config = dict(
    d_model=224,
    n_kv_head=4,
    vocab_size=2048,
    activation='swiglu',
    norm_place='pre',
    norm_eps=1e-06,
    attn_scale=0.125,
    parallel_block=False,
    extras=['capped logits'],
    init_std_down=0.0,
    doc_mask=True,
    dataset='wikipedia_en',
)
MLP neurons of a small language model. Each row is named by its layer, matrix (gate and up: input weights) and neuron, and shows model dimensions 16-207. Each number is 128 + 32 x the weight over its row's rms, rounded and kept within 0 to 255. Numbers have three digits each. A neuron's up and down rows have the sign that makes its largest values positive.
After each neuron's rows, "fires in" lists the words (lower case) most often at its 100 highest values on Wikipedia text that the model never trained on; "fires on" lists the tokens most often at its 100 highest values on Wikipedia text that the model never trained on.

L6.gate344:158109130108149076112081147116046126121104178137053174124146136147152149102122142148209099120112135064160091127155104131132108092133115103232109149154093124162126134206145146182149121187090076081090099137099127125167156153067123144180170094128156161131102102112071182124146127169101184099133145119108122080079148066112166092139118119064222140074142145107144158111118112138100069160161139095106162124165095119150150186103137125073112201133086119100145119104063136103130128152131081122174136101093145136082181150082130085145118136128123088155109109106126187114158099160108154137
L6.up344:080124142142185143142127159079155111129175156187127130097130140084115130151218106143129167155054123118148139137138112079159136084100111210083113093122077140087145113157136133116078120132106157121096072153115125079145188109110071170075177129118074170115081108106121152123147116103134117142158169152136118180049107217166110122037123117106136147138104068117104119152134135091172079096108135158147129073130104081101164125114164111104200090123131172143076140105146127154107145128169066197150103141083124109150094134174127105134114130132162090117134138121143122123181092068101137155
fires in: "of", "and"
fires on: " of", " and"

L8.gate172:194133178093179189166130044167179127168137128101151175158176133179142073148048105088097108183107125120107170108131093165150158083145134107217141118144138129130159124131102085131154137094129096122051103137162101163191153098053183144102093134098133177141124151174107129126108191107080115100089136149142169086088116131150075132147136154075160163132094115043169143099164108132145111119185161150109074142123148143147120129148168148110147155129173163160084106077128157144142178127179162137088143096154149097143175138098141127109144154053118190126114127143151136108106128157097128126
L8.up172:153144148143142142157110103146141191105138167100151177094199097092111136144162086076132072082130146150135124128157103157131167167155118091155140180101120076140111085085144108144100118124126080120114140105063193197120157100103223108115117140131137118118108166146117131085085124166110128141131196108136124148104169176076072169105113191094174120110185138150158135120182129119109107110107109201092196106123151056122098140121165104117190127123146159115116172148133132102175146114189102146146201135098127127141122138112129110192149122156162181171169166126127179128122108124181108111
fires in: "also", "it", "just", "justice", "written", "eventually"
fires on: " also", "ust", " it", "ten", "ually"

L6.gate330:110160154110153109105176172146136106116160179148202143115140116155167147142156167179129114107098160160126118105145140190149128142123075129147124158128155108137167144098171141076101117096101107140077141141131119140177153109086162137139104152096148103185110124151131097081108210166096106187166114138112158161113054167192143080103101162138114120096101145147173137094138178105143098082105189191098141110162125142163185183107104125122185100157093013146145148158085135105144151127104081181164125121176156098160108151125154160119130164097107207117162154087140222104123110138185161118
L6.up330:184109082149180107080087171103113143149146082104153177107154100083102195076096120176139081132097160103152212120110107127089111171158088193085187131105174161121094153105103035084111084133075110094146124116118128077158143053198111137071120151146170130179140139125112105078143174100084141120132073083110137099107144086150095186096121176136152141143110147144164189095126113150099078134132126088142140036169122146091098142104081125084128126150160075168113133153117110169119149104147099092175134160147156145152122120086114163068143127123124179078110167109133140104113138196086146135
fires in: "and"
fires on: " and"

L8.gate1:172128085122080107162092098112126125191131116139184105114124124149099167137100162123142116173119149166192059130122073133049099155085120117131138149118132127106148109124123114153218139114189102129115143127125148159184164150062122109163115119079123161110161208152157078145156131149116094160119128174162121086139159114109107107094104106174166176121123065136063163141118182111118179102090145123124116159115107148153114126116159115148180134103097132046087092104087087134141142107080135200159182121099114122106149090076120087165136090123127120106112138137139171123172090097148101107
L8.up1:166225102123117144098085115146108141094151131070180172139150138207168154138159072144137096110131138162135134124151068157164078105182124136062118075122150096183167216087096164115126110111147109139064017168124193168129123142108154122129153104149105129120091134086110139187158168125140141114136164139105117140068141161122165141139193116151100181151125115121093122125119094132060130106129091117122096163095141096111084154116131146153180080178132151094170118128116135106141154132114156189095177071159160175142177139098120206127115095128119104140141114080100144164145138144070148136
fires in: "an", "another", "years"
fires on: " an", " years"

L4.gate16:120097122072141193106084088130105193139162074127139056157098156068117118140092137104153139100122148201205124134187105111130113119123122084172145138116143083149154140048107163149090144130162149139139117185143099120116137154104084148111144160132166141064188185136145185126141166074111159144139177143152149091136167052153120170117102110150084133161112144125145121130098135169123129120151141140128191109118138137101105115152118142198175135082176181147140107091105174126075144131133107130123119116148155070169195120170148173121120154150119134103130111127141107134154088148169126113
L4.up16:122141134124173182054109099193089185162152119188180138150149103105111058168107128123128168099100188172154139104099188142122122119085156105167097163115108149148136115045145159155142153097169073132162120107155113122136157184137068168131148094125172099109113125135188169072168125110106160108140179145142146095107131080115107118139110080102149148125153071086169138130120075164082103111101131158112163170100129121092086106130149164126162121115181184124128126098152174104148095151138096079157128130211169116140145145215156236100127130120141105156135131160094140112110057185154118160
fires in: "is", "it", "found", "with", "them", "not"
fires on: " is", " found", " it", " b", " with", " them"

L4.gate388:149056125137165094131116120148131142107109122189085108087113138106087135174152123100191115158150158125120126142096081132112153100070096158137150134096077130104195103131145109138100143157129129104124090180080167149119198082152117115131163145156139134121143141111106156092128053085119138141131129163112120114143129128065149189122080008177193126098142134108130089132181146065149125174144100074108097137151157143136116127125150132083222150133100101100111123159132139160167103156138157128116140100109154159162139106096098216071121112173161104128116159144112072106117148157146086120
L4.up388:136069139173184123160110111151135148146091214191032115134127127163109121150161114133191101126080141154127138159103079131097144093091120093110104141168089161080162109152071103110163140118132107118145119103107170146125141101122166113200144138148146101158118173121138192070134137110143137139127147168123124082125069090042109134143128057141149185103141077142115127140158134089167151180149061057139124135118141147140085157135121107091175134143064066121115195123105110178157121145145204123111159086090153147165158118067120177135146126094131124183126147099100106103120176154148119126
fires in: "as"
fires on: " as"

L8.gate228:136114187146110180150157038104128134152108141094139123090084178080085136116141092159133108139162087096163159133096100115136151129139118155150179199132121085133120081129090094165110088155155169100173172102115113155163129096148154155149048090075058081101123147161114151153211104111143127099117104087095126084163125115164079157109083152171144109159071102110122150116093115144104148140166127108189057108113123141126152152169175130157097154094119143128063064135103102146155151158119169223125125107106124135186123102136148152088145080208100139143121139172137142149122092113092169093
L8.up228:147075118133109151137119106059123190142117148123152122142127086089147112150059124176161130124142126155177163067108133109209122122155110176126133160165126112100067141122128079162064107111081070155127197113084137174130081111123157128137096110180091062129116171090122086158140098104115111130123131137108159103156139068149135182131111155099149141156114125114128048080136063154078138152148110169143072104134150203076156140114149137197105124118132183124115146185136176165156160164196149150140140117125118142173070118212118088114115096138155131126120117140121092162148110107152106093
fires in: "war", "website", "win", "wins", "waga", "winter"
fires on: "in", "ar", "eb", "al", "ag", "all"

L6.gate17:076090117149110063137153121124145102123136240087078229131112093169090115190109110109109096152164139108144108141112116124075120069130142191088081102127183139131142128143128128131146113139125086145141105160105104132082181151167156178099146135194086135119057076091182139110120109097141142065117140087159169183118069135066084191134122093182172148154129113138198114161162114127108109148113148109115077116131103132129090157104115128086158101134138198190129131102215142144167090107097100090103151124119132163117144079178132160099119126114066127182125129102138069142107099121162130115
L6.up17:133089081152182078143164145152148102120156177156115159102109104119103077170119166128221126123109080151091126149125158144090165148164142133101130157114167144126132131187163103125123177156081126128114141153146100024160187092135147153140097117152160102096121132199092137028133136103160136216124076148145138090126141143124133185119131057100124143157103136115119103187164155076100132128109164077147074145160115113117166131110107143096186180142142153083153113130160151073127078123116132123137143148133156109105158117134163109158073138051101128210145136072133116107123170255140089099
fires in: "on", "as", "with", "the", "for", "that"
fires on: " on", " as", " with", " the"

L8.gate28:076144099113176161118055125136175144149080166132156112121145143097135040100070126078139090111119182144199162134172127157093137164127156168150099156115138085153114125085116128171138126138155132047125141168153073154158131097118156134107126161145102052085170153161116111077081108156128080141103110094145172094100106104075064155149069127119110152152075043152137140120100115143121125155159126124124072209124131150084121123165151160149141196113128118147101142075147148088146129066120143143149086151142136085120132147116166110112082151103079120155137148086073136137133053126168146113
L8.up28:177162116159180148104121158096075079119101108136111119166094124110110165095149123161127068135144128135094089093111104069132126129100094133135130128120105174114097096170179190148095165141110187160163215126091137171170141076155165108066100103133131149144107172137125179124082121188090132169171181185090154149163085182134140129135110163151077111147135188109087126115181124041144125094194092178166124171169101094089090084098147134137086162104106152090128103199104121112184146135128096137174059168090126093109097102107158088109185112122109128161111081092127116101119159106124153073
fires in: "website", "war", "father", "law", "lawrence"
fires on: "ar", "eb", "aw", "ather", "ord"

L7.gate350:164101126157147136101165129136099085093146121144120136161115119089111130151092121106120138134152093098106080105170115123082143166091180119164128142126160134167148149131183190121127139070165129174121142169115159150093171133114135197185165077183101159159167112152156109140122141191149149101196094153109127113166061151146146116153090100151083129133136137125180127122103156099104066102061153122119161120142076129141138116128063155094209113116159122104137136127136147144144156071110067129144105173113087165150110115101166190115188116139075118096107132185087131181129088138225103088
L7.up350:121147091160099140115140121113156124069184108132150178124070119133102141152104137144084110084111144158040124123188158130134139174123172121074075123147085153112133143121190119185135168119134132218151123160092144150126138187115140132142184089174130109186136096161128095119112131148142143122148130102076144140177119130149150121114111131152093094146156136115184188088159125059138059118046181140064127096149073163152097178090113133157135133098185110097132168151143096138115171050093090068121083141162079155106096113131159141119175126074115129108133136146120128139154135149202105161
fires in: "and"
fires on: " and", " con", " inter", " high", " a"

L4.gate440:174131109103085121140131078171117197155159083137178125103133108116125109073116126096149105111115134126145146122135147126076163084135134103243160084139135114157196074161105132075168149097134084163132175099151070078177080138094127129151155170100135115113144166198083091077124122195137166089148146124106167091114098097126136110151144064108167136093130147116141178186148135146120136069092133105148106174110152096138093110143072177104172132142096081163162140035146154074145130126135092183116076146127119150069165151105208179131124141092180083171144119166136142138088085160116131137
L4.up440:117107119156117139108158111155131197124190146213149101096124148119142062103140173091191123088123161182205145156106161095060127097151130142194103125159160096162175143177090133107132140088122101133122194133153097081166071135070155113172138179078125092107080161208118096080115130129138165099108125104143185133116087140106131136127129080104149102112162118148136169186214116128183135042103131093158099150110125131132138140143157126145128085138157149147090179091149148092124117141151127162132134131153109111108171143131181153120112142054194137155134129096160142110141089147116155129
fires in: "is", "he", "does", "can"
fires on: " is", " He", " do", "ince", " h", " can"

L4.gate5:159140130161119120111124115067164121129171110162196139126186165138115068156115140133224117114128164170143125103100139145112114158146159071099114132189126109179073093158121217151146126113122109118088162090137130123127137103122161090161125126095146192169180131163116166075146160151086089137122129144127135125131085135117124145114024114108121156098083061193145119101144110162197104079114164125150108128122161136122114163171088141124104048108118126141088159112119079134095069117135112135136177116123091110161114104194162151127129152094110164110161082140122124124161139187158128125
L4.up5:199203167132120217092134109179118177131141084149090185159170124196131119133138142185103138133112175152101121144141136122112053139145152070162054084112143139129134146176170108148132115106186130132185162090137165074108137123103155141095140168148104146121068136150061096154131162108143123143136128098167168139095138185125102124151131078152161162108096106140151116102176161095176095124125194125137145109144167158116184093128085124171078035119121093124125113149112115085095118114161146085107180194188158102116149131153139157117107124147141157172125157101136190075117139149121137144
fires in: "is", "was", "coach", "born", "producer"
fires on: " is", " was", "orn", " co", " produc", " acc"

L8.gate204:130162129161107148094120112113145175074167129086110082163116099109160147050115106118135095188116163081135139193076094071143125139116114117131151101131131049182154085129136089108120093148119115098079121163119124069144158097101081099063148082093139181162141124152152176186184064110129147121182136097083152080114166139118104103172112132122171153134200110139134154121111143158146157158095131188153146096136134115179119090141165165151117105128080163095168118065172114176112125077179144122027137127112098133235158119137195162162106120115090123125111128186125166124159141165134103098
L8.up204:116141066130130149148149146145161119065083128111168116180078135137129107163176106163168183156165080146082052140119106195150078181132131171156165106106138137093172158121185075138088157170161102117158129107109197134180175122128100064124151143051123175160088081121154076172098111135191073082136116119152185133091162160131134054147176098103121119106106166127093159119190128187157105157136132129133110105118121144114112191122150141154158058103098177092132195121145099146141074125182090159088151133076138166147150122154132112121142104136146098135163125089122170112165177128109101137
fires in: "he", "been", "et", "it", "com"
fires on: " he", "et", " been", "r", " it"

L7.gate124:145189132156149145093111144136149141125167122156112101098133113164097134168136121105133114117124132144116134161072111143138112128102122107169125116091130146181177111120206125169087137126195156118112140170064113140158182088194081153071129119155081150177100121133116109096080135097083106125119110139134118155163104127118082121141098077113180115072110188086140096135204146082107159088135178109155108102115130098091069139065108146155201147112197207183101118101135124128123069123126056120112143159145115100143139121130127141089125156059067140185160107083153181102086127114142125112
L7.up124:133136157133162122083117114125072126131080107182159113101123097098162148087098169207109136092072113123143189137122156132140164102168111080152100171094163184147085055100098142056083147100118123069099179129073124138121082128156121143133135135086123096071117082106142068144122091053131131002119156120109097098111115092133091124149161078115150140147019137107092107135126086139164125117108088148181133175140111173122105160158138163153134163107107155208114154176156133074151128145081173118120121127142107075051102132146165103086138139148109116120085166150121142137158113115139165091
fires in: "to", "due", "day", "years", "year"
fires on: "1", " to", "2", "ue", " Year", "ay"

L6.gate136:116109128083149110136136086142146162120129144144130147127164142142113092137045131137180172152117144128093170091103089124157161131120140045176093144120222130145109175142102101106134145132135078098159127173140101106077157134099128158164138129123118143155203130063184097105136174146095117169152087088179158092118134064133200220120134144122123112150098133103207152097139101190120057169155201109147112133169090167167151139104174130149123148125097170134138129131130102152104071145112128124108126079142160197118148152139117085114139165089043117155126103082130046151134048120142145109
L6.up136:158148121139153089149077119174209120121149189112114131173164108168129108121082127129169205104096139131067163111118115124132141155130102043155118109136209110084083183196094114132172133132142091086138139137144132134134187116087121073134124099173171168150176117112160154119131129139106144167084098084141153112128137070164141108111146147114106126091083085090115164121138119182055134139131127051114113131182147169143145158106182122015116154115089140120135129091098113143130137126133101106109109113153155150105161140119132079132076131058073109136123128050134121150143106110109072101
fires in: "in", "to", "for", "on"
fires on: " in", "0", " to", " for", "1"

L4.gate139:068160120102112117144105160056104068143083100087241108107098070111126177170130142141135123131130123086191154117116112134119156110156109154086138138109100112142153119176092117152134113190071131123112119143125119146130125104133151136103155128167043169120162060109101145148126090122161096119153099075115101155148150079191136130125114154108069133087098082203091186141130149137109131089134087101140111133132092160123178167140093159171100119107144109195161075154158123159134153138085133116117089172154166125096133117163146060114124105195082127136105101129156135170086150135125132116
L4.up139:171077135078167112181057147138119107143147124177096042095119149146098153137111122135113179130140133155094098109212106106138182163113130099081122134125107102115145200081104144186080110174141144128120160150135152192071132138134156090121148127123155201070124143103160103206117109186121162108105127108130126131078153119186156085141110107098140144126122190095098068090093138105154084165181181153119146147118135129158117110166152155090135079107135131153138144119066101150131152131084104140115160116173112155147122129056053134119134156120100124046144090157140117155122158145105103100
fires in: "his", "white", "site", "website", "despite", "dowie"
fires on: "ite", " his", "ie", " His", "ill"

L7.gate354:085114119130098116075128091083133093106138182166168115144152111097137110191221152145177128115140086138165184154145115130090131100125162127123134118169126135111115091117148134102101144061156131099117100163119127135126114114175189131091160147136085146115174105147159134046169064127108150082153153092120155133122188156111105129107115130117170120082105170156125106141127070121157146060172092158136135134156107164126125062102126141198174095148130187131185146146197152156165095164145173149134125101117183098101139102188137141108113158080103116164106152077076085130138084112143111116
L7.up354:077103172100087148105122112087116077122138163067113139135140164168147090179147147140155180142103117134184141156129076120154162118102134186115157115132143158150049173095126123090154155135143085100121106183142122166101161121159100176118163151135133114146144170112130088040097105055115167124163146147151145204094151147118189120139108097103151151149090132153149127091156107168119139042126069099090102141158144164127137099176149120158157159191155179102188168104132147164189063177152121153107155089120090151145107103185116139113099200091136136142104136132107062141142128124138106123
fires in: "of", "fowler", "dowie"
fires on: " of", "ow", "ew", "im"

L7.gate11:190161099115061119124093086102156131115103100125097159105133124105089154164108104111146087124135138162175115134138167179126130083127137141134124097139124098148202138150079117190130134088141164148089123083188136102173171093139149059171133125120116104105140099062140120078180164169214169112086119133139070094163136128103128067088066152175113066125158105156106102164117160128078163160122100103132136103129132089161150132112135100126124155108152127108177122087101093106151130117086089139103255123069085089139175108108140093115129114144126066102108098160127120105101109097169094141
L7.up11:179114115137149122099117135111169143129097099154138105172124112128149135072126123110128126117101146086100070138127119100094093091179107156135154174133123153145137140144101084122098133080154079137139186143140168123145097144153132130069095168111130146133124115094122063133124114195096079094125156140163159092103108112087108123097124073046158106156125223140179062064114120154076185126162197102195055052108085109084131184122099115167114114100129145126191087098090108096140122043171101116131115192110096120149079142067140125136091159117094119126128122123140125167126187201148148108
fires in: "an", "another", "anti"
fires on: " an"

L4.gate285:117157118148099173119118131179106072144135066151179149096188116109128086125117101109101118079105117086080141113141124121114129099244131198080108185123188110143131166085136155131168113093185178108088236062110146144144155125169114140100144139111148100201149107204116129116104129173173120115173134115133099103147135085118174109115081192113111157096108141151095119134104114141136170125154116135125133053108121133114102142111127115157071085094094126133156105087118166088084154142147131119158117144128076118080109129102143139054152058128121118133147136094117099192160138118126161106
L4.up285:138158129146118134124134171197106146112125181165180194106112159094095129070141174157120118118135084154089135129167174142041167165130117159095077189096156110102153137143128081093148140071165161115052201078119188159158113151159110128122189127107140072191100086174113162121122169162123136096112128066101100105131178119187101054146150114117073091168132166141066143153131079134152163114118144147101119083149106164115130157110126141121134136130151107086149124101126116117105153119127126148174119148154059115114148082101135119104137095162115098170135158088108078187151149113111124156
fires in: "was", "were"
fires on: " was", " were"

L7.gate413:162140100195148117118172154090103107129054139184158086111122118092144075136165133102101111172182132167076074117147151125114131099099136157111135121124100167152106080132161118110167120116171135110182138132139144138121128171114168089115106142040096168113071198193132159093118148101131126090156148134122119148171093135138103157161165117146131126092030153133064131152131140070172159115111085073138151141108079167190055115101119146122151127118109160120165118137123164109156152127146129157072160057139160090127142112082159153103179098114127129083141122079136177150138196129108158125
L7.up413:144118134185098138111102169132146129126071148155196063118099086113103096156158151115121087118225144126081128103149157104061159108145140226113136138129105144142091117122176090103137145169115109107174127129107147126120085181146138131138089133082090101110091101164133079083136125121157112038132135112094086155188074113180108148153157102153120073073098156110095100141134161048131152131103138035140170075075099154127097186104166120118132161097140175130153142162135144141123161114134100131136142082105129157138120072100167144098169125134069182163109117155130156136144200143132147169
fires in: "download", "date", "released", "down", "day", "died"
fires on: "own", "ate", "ed", "l", "ased", "ay"

L6.gate176:183097098142112179124075117187068144203113094115142161117207172103092106111094115079132213110086073131175129150173129149109091138126103055106126075123163126095187137125111087113093142079117103126186153145153123119123122123106161114150113085161151117092175165186135115162117199098152091176089129114143155107122134132138159113128143150191159143087174108088160215178141171164170110117113124156174145163139135074127166045121112141115153110098150211092132151054102155098088180099142104087122184159137193090111180118131126134151117110117106151153136116109123110135125111127149122136
L6.up176:083087121084114162168110146153159144103250084163107081160120112083081124162144159103163138099083144150205133119097130112113104147105122193140163110124200118131126124157163074115147119119076155145102133151125145094165164142098130166139128095228124136148075119142134141073166083075130103118135166068151163113099161116125077180111114112090150124132152099113143166134150131138100086117145159115145140109136117133144144138125119168120170147133131115205162125086152161124093140167190120121092105136168186147150189104181139101142052189155024155136097126089109143125136123145113094115
fires in: "not", "it", "justice", "just", "is"
fires on: " not", "ed", " it", "ust", "ained"

L5.gate231:151146145193128093135047145121085070137165151134086192075072115134096095128138139110181123122043104115111081128119159127145139135150164073129152127203155108128093179098154120109105139095104144127172142162091134112120112131117128137094098085181156142123159181132146181176125118221090145120107129066121109092175150094105146136142048138103137113141130137146150100118131140119105173119128167114096135106133082077149112127127142156065156172104144198072104136170110125135162134134141142142111127136164098155096118140147106101150122121085165118053090137083141142124137188157101158134
L5.up231:124090128134107154113142089125170174120139145148102084106144131125178094160167128141096095096077187182154140125091161125162063063116131098087127181095092120074085105147151103088179141120090082104191186123147071156163095112122123075076095137128105117106137141136100151123108120130095145119115167105115196154084124139068129174129084163108171099152112085140176153117160124165158107146164137132173093170123145146136158139103157108136172141165180153076116068128162199109088129158142179091119107142176129021160134128155162121114111190149154165197106149088164164100138156140160160101
fires in: "all", "film", "president", "allows", "provided", "of"
fires on: " all", " film", " prov", "resident", " of", " prom"

L6.gate302:143141103131090108152105180123196121056133129128102096075115141174098162159091176176121115119085163112054198106155133119201177129165148163172175126128123089142092136167119131123076168141155133092126103122153124158186194143118129098103165152084184114110126053136106135134116140154134157070157118231133132152127122085172111084165116149132176128134124133137103108108141160179098145084138112095140145135125101101129107121153076179134102159145108049144184127122065211107133146125072068148071074144186095129117106144120183111128122161093114076146098123127113148160138164126108148118
L6.up302:125101078177136151176127143126100062141179111196113060084125190081100094102142100165147209163134159076165143122121157135211116130108166167147165167140163129121163096113201063161117112122113097117183136140094133145142127173104128107150153148143122091165048153147142139149137096090126087080105080086158148098112190119140116104113064138166180144136058152131080068121184142188120142133114144087100134095132130121053094124126140162116131159102076129122074120110091111085101146104185105188092109167134113113159095100129150174118100121100082148119139131136153116145158077128053123139
fires in: "of", "by"
fires on: " of", " by"

L8.gate421:185172136135144115158116175120169176074120145100114103159115126134119126078158170104088114143130184038097144110161039092115172112095113177146159169166152106166137129105099109090127123151201177111117148135118092112130105091135169089093124052115172101111179084160138146105120129144173175117110142182113130116098121117164131130128168137133096084154106169095115120191069139125109062209063141103067169144186100109132115076118146157099141090111161133079120114113122097111180141088107140168048118085137148142211116116089195188126074134129119127150100133098076147101101134147133103114
L8.up421:135164111128135142140152127061078062167143109180112145132126107097131114085145147121064127118209165075131141107197131126187117108156149172178155123134087123132087106145153092131073149147120143136130157072129088061160132135149113125113190140060134097101190102101157107131147128116174090094110154189111153117167068125183143094145163102133097118123108123102110115183136110161186100119101155096090118123152081096174132158144127134123072142099185083099140111143099091071157106125146133132105127184136121159099070147056151133108116078130124154171077150102083197099093140135101113167
fires in: "to"
fires on: " to", "l"

L4.gate128:070121123089119166128135097141131121155167151150225049126140147139138076151105136115129130104083123134157154111103123106133148094097128117115134179104143101139178135027119171156127155098109013118150105139163108103118142136143118118151121113126121128098224106123137097104111120134157139098160163132142155081113165070073147073116126190080142123150123148161197094164079090178115120044132105151137158152158086135123124089111184192201209108131158123142147115122145163087119075170149106118139119135155132135164125105078134177085141152107133140137093171094129150139110084179102147134
L4.up128:137107137131197185095108103110101217105086081098120158104131125042110074127145160136156135146142134155105111170104097125153150107136124085170129131084130116158132139035117154153082124174162113096145144136167089150141109106135098119140033088156159114116114131160134184112169119087129131122094164186149120094112112123143170080095101118126115172157163165129122113113128104176192106095109132160118151209113069054105112096153059129121117101121157146078087128100087142119119108142167125149081131140151173130154121125105119175073116135121119131125146173167115109103181135159107142130
fires in: "is", "it", "can", "are"
fires on: " is", " it", " can", " are"

L4.gate81:145103130147086117144085117157163142152141174049151051124065139101139074127123133112074106114166108154166138134084100147146160107144105120170117129119072145114154144114085188099158101130084129127111113150104148088109118093152154162057064096124135111131163032120086169154109130139109128081142148150157086132153083135108111084102128181090114124139133095110165108171166160077145178121155130131125095078101104196155160113111189132075142171154173065070125158158148050136174171188142150108162114135054111060159146136157120117157157141129162108086139174139126109130153130099130145102
L4.up81:136048129158100127129116146201141097150133139094052091140125150082150064157105124118157165118136119105169081127112139138139136142113108101182141124187063170066087195155169150046147129141141124102109112149096100133107126125123139176186061119080135138140065112145123108117138102148114076131160119150152108140103091210080112095130112147060153144126109093086059123170182127092136180149095138100166109106134129128148178127100129142117129230140105075124098149135138137130129109134128133124133138107140136121160126116231151069126138143145187101061144128156115113134108124117083144125
fires in: "that", "time", "extorquens", "this"
fires on: " that", " time", " ext", " m", "is", " Con"

L4.gate255:196153121121140090124107132152139169120093096102157106160080066122128089154085146088150138113062179097181152177087149167111159115184079123175176092149187093111116171120117154155106115120156194135148185113133142178145138125142145142113153171115158165154100115129039165151128147137171107047151088115130174091086084171148132063115136110166096116119086073165091144142145095110124141146138139136091106105135149115119089117118155110048188116114086066150134127140135136130113127142143072130166103175145126123118177120113184141133135121143062168143089123124128140100111072119124106148
L4.up255:163079101125170118109074080175139097144125071105112110162177136147165191117102141087101168160096157119120145092170157150124180076134140175181139110103153116137143149119144081110132128088142182142134214162152162175091145142122160182131169126143171107123117153153146138173125149076136154147105089167174132136096108130137164059119188107145074106074069163169128144136162109128169105121172102135118094170094120126073080156125024099125133110148120147172089143181107198133130138103148074103126144165200116131150150137106140140151075115092136106145132098142147164176142101117104083121
fires in: "or", "and", "language", "languages"
fires on: " or", " and", "em", "angu", "iber"

L6.gate135:147159126145086050137125134130191097132119177163132079138122176116136094118129113100131125198111102091176171121086077121154161128143149166108171104126125045134123123107086107089139116188198156136165158113113118109131106122108140110155141179102144170128070181110128172144102120117099087116117125106137130097067171116120123147124109135122151104112133112059117132127155177121095161139142091116116122113144155153146089077122211122137091124149046117069100139108125132190154162158172146148064129183148162138128150108183174162161124149098175124119163143106144087116131142148061114132
L6.up135:149096132100141173134105109181107187142172136131074083180156120138159089119102131137157143137150210214090127108092200119150175100150140151180165150202170133140147149164124095111124128117122126109099148140104117154156115104106162078093190106119156136134134157183094075067122135115113133051130138095144150059065146101129098105151100120139107144065129158142118081078154160141189089144178150135150073151149158106106103103136082137175137139154082128116131160082114187087153116147171130211114158200148122103150106134104147145154110109031157150136161136081125112117139138198121133136
fires in: "was", "is", "as", "became", "also", "which"
fires on: " was", " is", " as"

L4.gate90:107102125152100164171162138155180164129105154127155138117097117118153140131168155196166113140134171120136093144105125114110135156138130104118136186180143149123121030102174170146123125143146139116109039184130114130139152154122138126099091072164109142146146105167090130071108122094119121094121106109102149134110081178120091032133112212166192114141113047140188107144154083084149166139132123137125080112134091141172090106105221134068133088142160175102135167116151155225152169163135150173112097089117160132162131069159156140153137112139076159147142124119123075127112075121127123107
L4.up90:144157127150164140192106125092144072092157196101128190099098134059156152104135144100173134124123127123116175113116133155157158185207101134024131173102157142095129158143118083095073104147149077167111183117137119154126079115134116114134163127148151149175099134169107102049121088089124178120121132112094129102154120115181133058139045157085114089111182109108158123158104079106162144115141124111140104158128123094139141163135151151093084114140123156118122151125139119125115122129142105175121126118152138174220133118133118141115158178103104187069151142173145119101136122156154073108
fires in: "also", "has", "not", "be", "high"
fires on: " also", " has", " high", " be", " not", " en"